config.yaml
hidden_act: "swiglu"
norm: "rmsnorm"
bias: "none"
beta1: 0.93
MLP neurons of a small language model. Each row is named by its layer, matrix (gate and up: input weights; down: output weights) and neuron, and shows model dimensions 0-127. Each number is 128 + 24 x the weight over its row's rms, rounded and kept within 0 to 255. A neuron's up and down rows have the sign that makes its largest values positive.
After each neuron's rows is what it responds to, as a language model described it from the Wikipedia text at the highest values.

L6.gate272 [157 146 161 135 147 183 162 136 135 120 139 150 141 138 162 125 134 134 157  93 122 154 133 126 143 149 117  80 183 145 157 142 136 160 150 116  96 126 146 106 108 165 125  87 156 138 128 120 151 122 127  80 100 176 149 119 123 121 160 158  96 116 123 123 138 126 135 109 126 105 219 150 114  89 109 137 116  90 132 141 111 110  92 150 155 122 124 128 137 136 129 120 149  92 113  95 152 134 108 109 105 132 142 133 117 109 128 125 127 159 132 134 138 129 121  68 103  89 100 113 114 125 145 164 131 139 133 146]
L6.up272 [119 151 138  71 102 113 106  91 183 124  93 159 156 140 100 166 111  89 139 209 134 151 122 115 151 168 160 112 136 117 125 127 183 121 125  93 132 100 115 164 140 110 123 114 114 130 151 137 152 133 113  97 137 138 116 118 110 168 140 115 135 109 108  96 134 104 146  98  92 142 169 125 133  93 143  86  98 131  87 139  80 144 168 153 130 161 157 118 122 111 109 110 128 110 138  92 146 106 109  86 124 120  85 123 138 112 131 129 160  97 162 115 124 125 134 138 122 127 147 167 131 139  83 103 143  78 133 128]
L6.down272 [ 88 180 114 122 130 150 135 208  92 149 159 128 132  88 129  60 126  83 108 114 113 108 139 101 157 146 141 165 145 140 130 144 101 108 117 139 110 145 139 150 139 136 120 134 123 111 134 155 141 134 125 116 108  98 164 117 131  80  97 139 148 106 125 142 171 169 116 120 118  90 109 113  95 168 172 109 100 165 122 129 105 123 139 131 109 141 117 109 157 132 122 110 137 179 155 133 141 129 128 135 171 153 105 166 114 126 168 142 112 142 110 126 129 117 108 159 185 147 139 119 130 159 168 164 121 124 114 143]
The last token of a given name just before a surname, mostly in tables and lists of people, such as Tra|cy, E|ric, Char|les, George.

L4.gate183 [120 102  91 137 121 147  87 110  94 141 148 103  72 143 124 114 127 147 127 143 134 112 142 149 118  89 147 122 128 167 158 132 191 148 137  87  88 126 138  96 131  80 105 121 142 121 128 145  99 132 136 142 121 133  84 136 138 115 146 120 119 108 122  96 131 111 130 137 128 149 105 114  97 108 138 143 125 118 107  92 115 130 147 130 111 115  95 125 104  93 123 120 106 159 130 170 128 139  94 120 143 108  91 159 165 105 136  77 156 146 157 111 158 100 142 133 120 126 130 133 132  98 122 189 146 135  98 122]
L4.up183 [136 102 138 133 144 130  98 112 147  69 115 118 133 101 144 178 100 155 130 151  87 138 154 137 102 142 161 141 143 158 134  90 136 178 193 112 148 153 163 124 131 122 100 132 130 143 110 115 114 158  99 111 122 108 162 125 117 158 121  95 124 129 131 130 130 122  96 143 122 122 130  89  86 123 109  79 152 133  72 160 113 154 133 113 110 151 114 155 120 124 152 103 135 129 106  98 109  97 124 131 112 133 155 118 138 124  79 160 117 113 146 130 117 124 130 125 117 159 140 146 130 102 139 101  91 127 162 147]
L4.down183 [110 149 120 126 124 115 147 136 124 124 132 110 110 130 112 106 134 157 127 119 105 129 130 138 100 109 140 123 104 132 112 111 126 158 125 132  93 139  86  91 149 126 109 100  98 126 174  90 125 157 113 152 105 117  82 148  99 141 109 118 162 142 148 113  95 149 150  68 100 141 104 109  87 102 120 156 101 112 120 143  81 145 108 133  93 118 140  85 140  79 113 142 115 129 140 151 156 138 127 124 160 117  95 117 115 123 115 141  78 127 139 145 138 110 157 132 111 140 156 111 178 108 102 141 123 119 179 108]
Articles and possessives that open a new sentence or clause, usually after a period or heading, such as His, The, their, her.

L8.gate59 [115 108 139  89 120 142 147 106 145 101  96 136  94 122 128 110 142 104 139 152 115 137 133 122 172 132  95 132 129 132 126 106  93 146 158 146 129 160 113 131 117  94  94 122 133 128  96 113 137 121 134  69 142 116 138 123 135 142 140 129 128 104 109 171 130  90 134 102 113 108 140 172 138 136 152  81 100 103 139 108 109 109  59 133 139 118 118  99 111 164 139 132 105  93 119  80 121 129 111 128 152 141  94 134 147  78 135 134 136 136 117 140 109  99 137 113 146 132  99 120 122 109 103 123 110 129 138 130]
L8.up59 [146 170 125  94  93 170 104 116 136 129  98 121 104  54 113 134 130 131 110 127 156 137 122 106 124  95  60 136  96 142 102 129 127 103 153 157 111 158 149 120 123 167 121 156 106 120 146 116 159 130 152 130 106 139 136 149 148 128 137 154 141 107 137 139 135 164 164 108 119 132 102 168 144 128 129 133 139 129 106 137 113 133 148 135 131 120 143 107 128 156 179 130 166 124 140  89  85 141 114 144 116  97 158 143  93  77 133 111 139 176 122  96 125 127 111 101 112  83 174 112  99  97 112 141 138  89 110  86]
L8.down59 [137 130 137  92 150 123 125 129 131 101 116 147 133 134 129 101 104 121 119 119 148 104 125 159 164 111 127  86 135 166 139 157 137 102 142 183 143 107  72 108 122 181 146 116 142  92 162 123  97 127  82 131 118 132 124 140 128 160 138 101 131  84  86 148 131 159 148 122 141 124 129 104 105 124 162  98  87 135 104 133 123 132 112 131 101 101 167 189 102 141 102 119 145 155  76 102  93 148 185 133 118 126 119 175 108 136 144 139 142 123 143 133 106 125 130 154 141 117 117 102 154 116 144 126  99 108 138 171]
Final token of a person's given name just before the surname, often in tables or credit lists, such as Em-ily, Kev-in, John, David.

L4.gate344 [148 163  72 149 117 117 138  80 131 111 112 136 154 127 152  93 108 125 152 149 149 140 127 109 139 129 140 117 128 119 112  92 110 126 132 136  96 166 110 148  89 126 133 114 139  93 124 103 144 123 153 139 182 144 175 111 127 104 134 133 152  98 136 178 136  91 124 103 102 113 121 131  76 134 129 136  55 168 106 111 152 101  96 143 136  92 117  74 143  89 127  97 120 125 120 124 114  79 152 124 135 103 113  96 182 122  97 132 142 163 120 137 102 138 144 135 148  91 151 153 119 110  90 146 115 144  87 110]
L4.up344 [134 107 107 131 163 135 141 108 173  97  95 126 136 148 168 117  98 153 121 111 144 136 120 110  83 146 146 122 107 133 107 141  99  96 150 108 100 115 130 146 181 133  93 138 138 125 110 149 112 140 153 131 136 172 127 149 130 164 151 133 121 125 136 128 160 108 121  61 138 139 111 137  95 150 116 146  90 141 153 140 128  94 141 132  96 121 122 108 165 109 139 122 116 131 112 107 143 122 160 159 119  77 142 150 134  98  71 121 154 131 113 112 130 130 140 125 148 103 143  99 114  90  71 168  96 109 109 112]
L4.down344 [114 119 158 121 129 132 108 120 138 140 110 146 122  71 154 146 129 122 152 116 146 132 109 106 123 139 143 131  96  94 129 188 104 148 136 169 171 163 131 102 122 140 112 137 132  92 139 168 129 150 149  98  80 120 148 104 111 132 119 122 150 100 102  99 115 125 113  97 120  96 135 164 118 109 172  88 144  98 140 118 110 130 125 154 128 140 138 119 122 120 103 108 133 160 132 117 115 155 125 113 133 150 121 154  80 119 169 131 113 153 110 114 111 140 114 126 102 110 116 143 147 155 166 139 137 137 145 164]
Final piece or whole token of a person's given name, just before the surname, in lists, tables and credits, e.g. And-rew, Bri-an, James; occasionally friend or wife.

L6.gate224 [105 149 116 159 151  69 143  95 146 121  97 149 145 103 107 142 125 132 149 109 127 119 110 119 172 151 111 163 126 114 106 164 150 148 201 123 127  98 144  67 101 102 130 136 104 128 108 129 160 130 139 153 126 138 123 136 117 118 127 115  91 153 150  89 114 126 104 134 100 101 121 143 151 128 136 116  92 106 115 144 142 137 123 151 117 124 120  92 109 131  82 137  82  98 139  95 145  92 179 140 123 140 142 121 105 128 107 138 114 173 130 163 115 141 133 100 132 143 123 176 119  71 116  88 154 119 109 118]
L6.up224 [109 130 141 108 123 129 115 124 124 112 134 140 106 105  96 116 119 128 160 101 122  84 128 116 158 106 149  99 133 106  87 146 171 139 156  95  91 147 171 100 134  74 106 142  97 131 120 140 120 111 127 173 125 102 126 133 100 107 126  87 144 127 117 142 108 135 109 119 157 149 122  83  94 106 154 135 164  98  90 157 125 113 140 105 113 152 128  99 128 109 121 112 146 153 114 145 142 105 118 122 141 114  89 123 127 104 132 146  90 129 134 131 107 140 126 125 101 162 112 117 161 113 134 113 116 115 137 147]
L6.down224 [127 142 136 155  98 118 111 108 148 121 114 125 123 166 121  98 136 155 123 158 111 125 142 146  87 136 104 134 125 149 162 132 115 172 119 125 138 136  91 127 122 129 120 135 173 146 129  95 155 134 127 146 139  99 113 167  90 157 166 115 141 107 172 167 123 115 103  62 128 134 146 115 151  83 119 131 103 115  92 132  63 131 137 136 190 134 128  86 123 116 113 150 104 115 112 109 106 109 136 113  88 131 126 157 139 106 103 148 102 133 119 171 108 150 130 117 108 145 164 139 125 106 115 109 107 185 123 135]
Determiners opening a new sentence or clause, mostly "the/The" after a period, time phrase or heading, e.g. "By 2015 the", "The school".

L6.gate331 [111 180 118 118 108 154 114 135 146 162 136 150 130  96 111 129 130 119 104 115 136 115 124 127 104 141 119 120 175 144  83 130 140 158  97 136 134 156 131 119 114 170 151 142 102 155 127 132 113 153 158 113  98 153 107 177  92 126 126  83 140 120 103 116 159 125 139 126 116 104 123 136 103 156 175 147  80 149 120  82 111 141 136  97 133  83 160  70  96 140 139 144 127  58 128 126 150 124 122 129 127 106 125 131 144  94 106 119 121  88 153  88  83  90 124 161 140 117 135 159 133 179  91 137 124 106  99 123]
L6.up331 [143 128 130 137 133 135 108 151 125 152  99 126  86 145 144 138 157  94 125 153 123 121  91 104 127 120 128 112 170 165 143 157  98 145 116 108 100 149 130 125 139  99 135 154 157 117 178 105  99 126 136 169 130 113  80 142 144 188 148 183 118 165 105 130 163 144  99 144 106 160  94 122  97  69 125 105 119 133  97 102 152  98 172 120 127  98 158 134 129 125  88 130  54 140 154 109 107 126 101 132 128 161 115 122 122 142 145 100 104 130 138  88 133 147 110 135 164 138 136 134 130 117 145 190 124  89 127 135]
L6.down331 [120 139 144 107 146 119 128 142 131  98 171 107 113 122  96 135 129  87 112 141 117 147 133 132 133 157 145  72 128 134 149 151 108 146 125 111 153 152 114 107 116 133 145 108 109  79 132 148 146 150 180  96 147 135 112 119 104 150 107 128  97 149 150 134  99 132 151 158 117 112 143 154 172 115 101 180 146  93 152 113 171 159 121 160 137 168 114  88 139 148 152 162 101 133 117 107  75 104 133  89 102 129  93 127 165 177 139 118 136 145 145 161 105 135 126 119  77 126 114 117 126 103  81 131 100  57 133 162]
Word-initial single-letter pieces, mostly " p" or " P", cut from the rest of the word, as in p|avilion, p|aintings, p|resident; rarely L in names.

L8.gate209 [144 123  86 135 138 147 111 128 103 140 151  99 117 131 111 129 116 162 157 113 131 112 130 153 125 168  92 128 111 158 145 124 154  95 155 170 125 105 108 137 137 133 172  85 120 118 116 117 133 111 141 165 162 163 134 153 104 152 144 154 150 130 186  98 133 173  88 106 133 129 124 123 145 127 100 123 106 121  91 126 107 122 115 106 169 149 139 116 115 131 142 122 157 134 139 147  99 123 140 129 127 136 103 114  80 135 177 177  82 122 170 149 150 101 121 107 107 163 129 154  71 131 107  91 160 111 135 164]
L8.up209 [112 143 118 139 132 115 110 145 142 135 137 109  96  94 103 137 125 152 123 141 164  95 119 134  91  93 106 160  89 117  91 142 123 101 173  98 115 123 194  82 109 127 136 156 164 141 155 120 130  63 148 150 157 138 107 115 159 105 107 125 148 122 126  92 164 168 110 137 153 132  76 139 124 124 135  81 154 118 103 145 137 141  58 115  99 103 122 160 142  92  84 147 125 121 115 111 157  95  93 100 107 144 122 136 110 113 104  80 125 146 137 150 119 138 109 118 154 123 161 140 156 150 151 126 176 128 133 141]
L8.down209 [104 152 143 177 144 127 149 146 139  83 109 127 138 141 138  80 133 137 111 161 112 114 132 100 137 130 114 159 125 140 161 103 160 150 113 105 138  95 105 146 103 150 179 125 111 156 144 123 118 102 132  88  97  73 127 155 172 118 105 100 104 102 129 163 134 167 144 124  97 138 139 105 142 107 107 155 138 119 116 118  67 128 160 159 132 113 148 117 124 139 151 131 132 140  44  87 115 113 141 103 134 120 128 113 128 105 132 172 101 111 119 150 119 129 139 155 119  77 137 120 124 102 123 103 126 121 148 119]
Articles and determiners (the, The, a, his) starting a new sentence or clause, especially after a date phrase or History heading, e.g. On 19 May 1994 the.

L8.gate12 [171 174 133 119 139 134 102 128 102  98  96 152 134 171 156  87 115  81 163 116  95 112 113  85 119 153 140 103 169 114 129 149 145 149 131 148  90 165 111 129 129  84 170 130 133 147 128  95 111  83 135  84 133 111 103 140 147  81 122  88  81 139 121 105 146 126 159 128 158 139  91 116 141 104 146 153 156 108 160 162 132 112 151 157 120 119 170 130 123 115  82 163 146 154 107 111 110 112 147 148 121 124 114 127 107 129 118 108 122 132 145 116  99 106 123 147 107 118 117 113 140 130  99 120 175  65 107 131]
L8.up12 [157 136 106 127 137 171 123 127 133 131 154 149 168 113  99  97 126  99  92 100 153 126 152 134  77  89 161 104 149 140  95 142 144 172  68 138 154 149 123 140 138 119 125 119 123 156 136 127  92  86 118 159 135 157 117 103 144 116 132 161 133 128 115 108 163 123 116 152 106 109 136 115 120 144 129 131 132 152 121 106 123  99 134  42  79 129 113 114 111 163 121  76  90  88 156  99 101 114 100 123 149 106 126 123 129 155 153 109 140 134 157  96 163 154  90 135 152 143 168 126  98 124 120 134 134 113 127 115]
L8.down12 [104  99 157 144 133  86 122 139 144 116  91  82 103 148 126 158 132  95 146 146  47 135 125 144 130 121 124 145 134 140  97 113 138 145 124 170  76 123 140  97 105 151 140 125 154 117 146 146 129 124 181 125 133 179 137 141 116 170 112 125 103 123 143 125 149  99 168 127 110 141 174 119 119 131 155 156 143 106 171 131 142 167 101 143 103 124 147 146 140 103 148 106 213 122 172 129 110 142 116 165 121 129 148  75 109 141 108 127 111  88 120 127 120 162 120 139 110 167 129 152 129 111 132 114 129 153 118 126]
Short first pieces of unfamiliar words, mostly foreign names or Latin species names, such as Th in Thongwattana, p in piceus, Sch in Schleswig.

L4.gate299 [131 126 143 145 137 141 164 133 127 116 155 149 118  94 117  95 104  94 115 156 129 148 120 154 107 149 110 154 127 161 104 149 151 112 165 100 151 103 108 135  68  85 126 121 129  80 167 136 122 136 129  94 162 124 114  93  67  98  98 108 116 131 162 124 134 117 146 132 130 150 160 116 110 146 119 127 126 120 136 163 136 132  79 145 112  88 167 134 150  95 142 138 183 110 125 111 159 109 132  79 161 109 141 153 157  72 132 112 108 117 145 119  78 118 111 145 171 129 131 121 124 174 125 148 115 133  94 176]
L4.up299 [159 140 157 158 117 151 136 123 136 105  94 136 145 139 139 131 113 137 122 159 104 141  93 139 159 118 122 174 160 115 100 119 132 156  93 141 142 106 116 122 150 133 137 130 150 108 126 152 128 118 147 112  93 111 136 115 140 110 116 174 135 136 138 141 109 106  73 109 118  80  93 167 114 174 107  79 111  99 142 115 143 149 176 155 116  95 141 102 129 100 146 121 150 115 167 120 144 139 144 153 147 178  89 149 139 144 157  78 119 124 141 117 100 133 105 135 150 132 142 102 108 158 148  96 125 125 139 150]
L4.down299 [141  87 125 150 133 126 131 166 143 103  91 111 127 178 132 143 135 111 116 122 139 133 138 101 110 181 136 106 152 122  93 107 147 111  69 106 104 140 139 118 110 119 157 133 108 116 149 154  85 143 169 109 118 126 101 149 109 120 129 162  90 130 130 130 133 142 111 123 129 132 148 156 140 182 133 137 127 136 150 145 111 132 126 144 121 110 127 147 111 119 146 115 106 111 127 105  95 102 182 185 104  88 116 108 135 112 143 162 126 126 130 146 153 126 111 127 114 138 144 131  97 105 148 156  96 115 142 116]
The single-letter token P or p split off as the first piece of a longer word, such as P|oker, P|enguins, p|aintings, P|ress.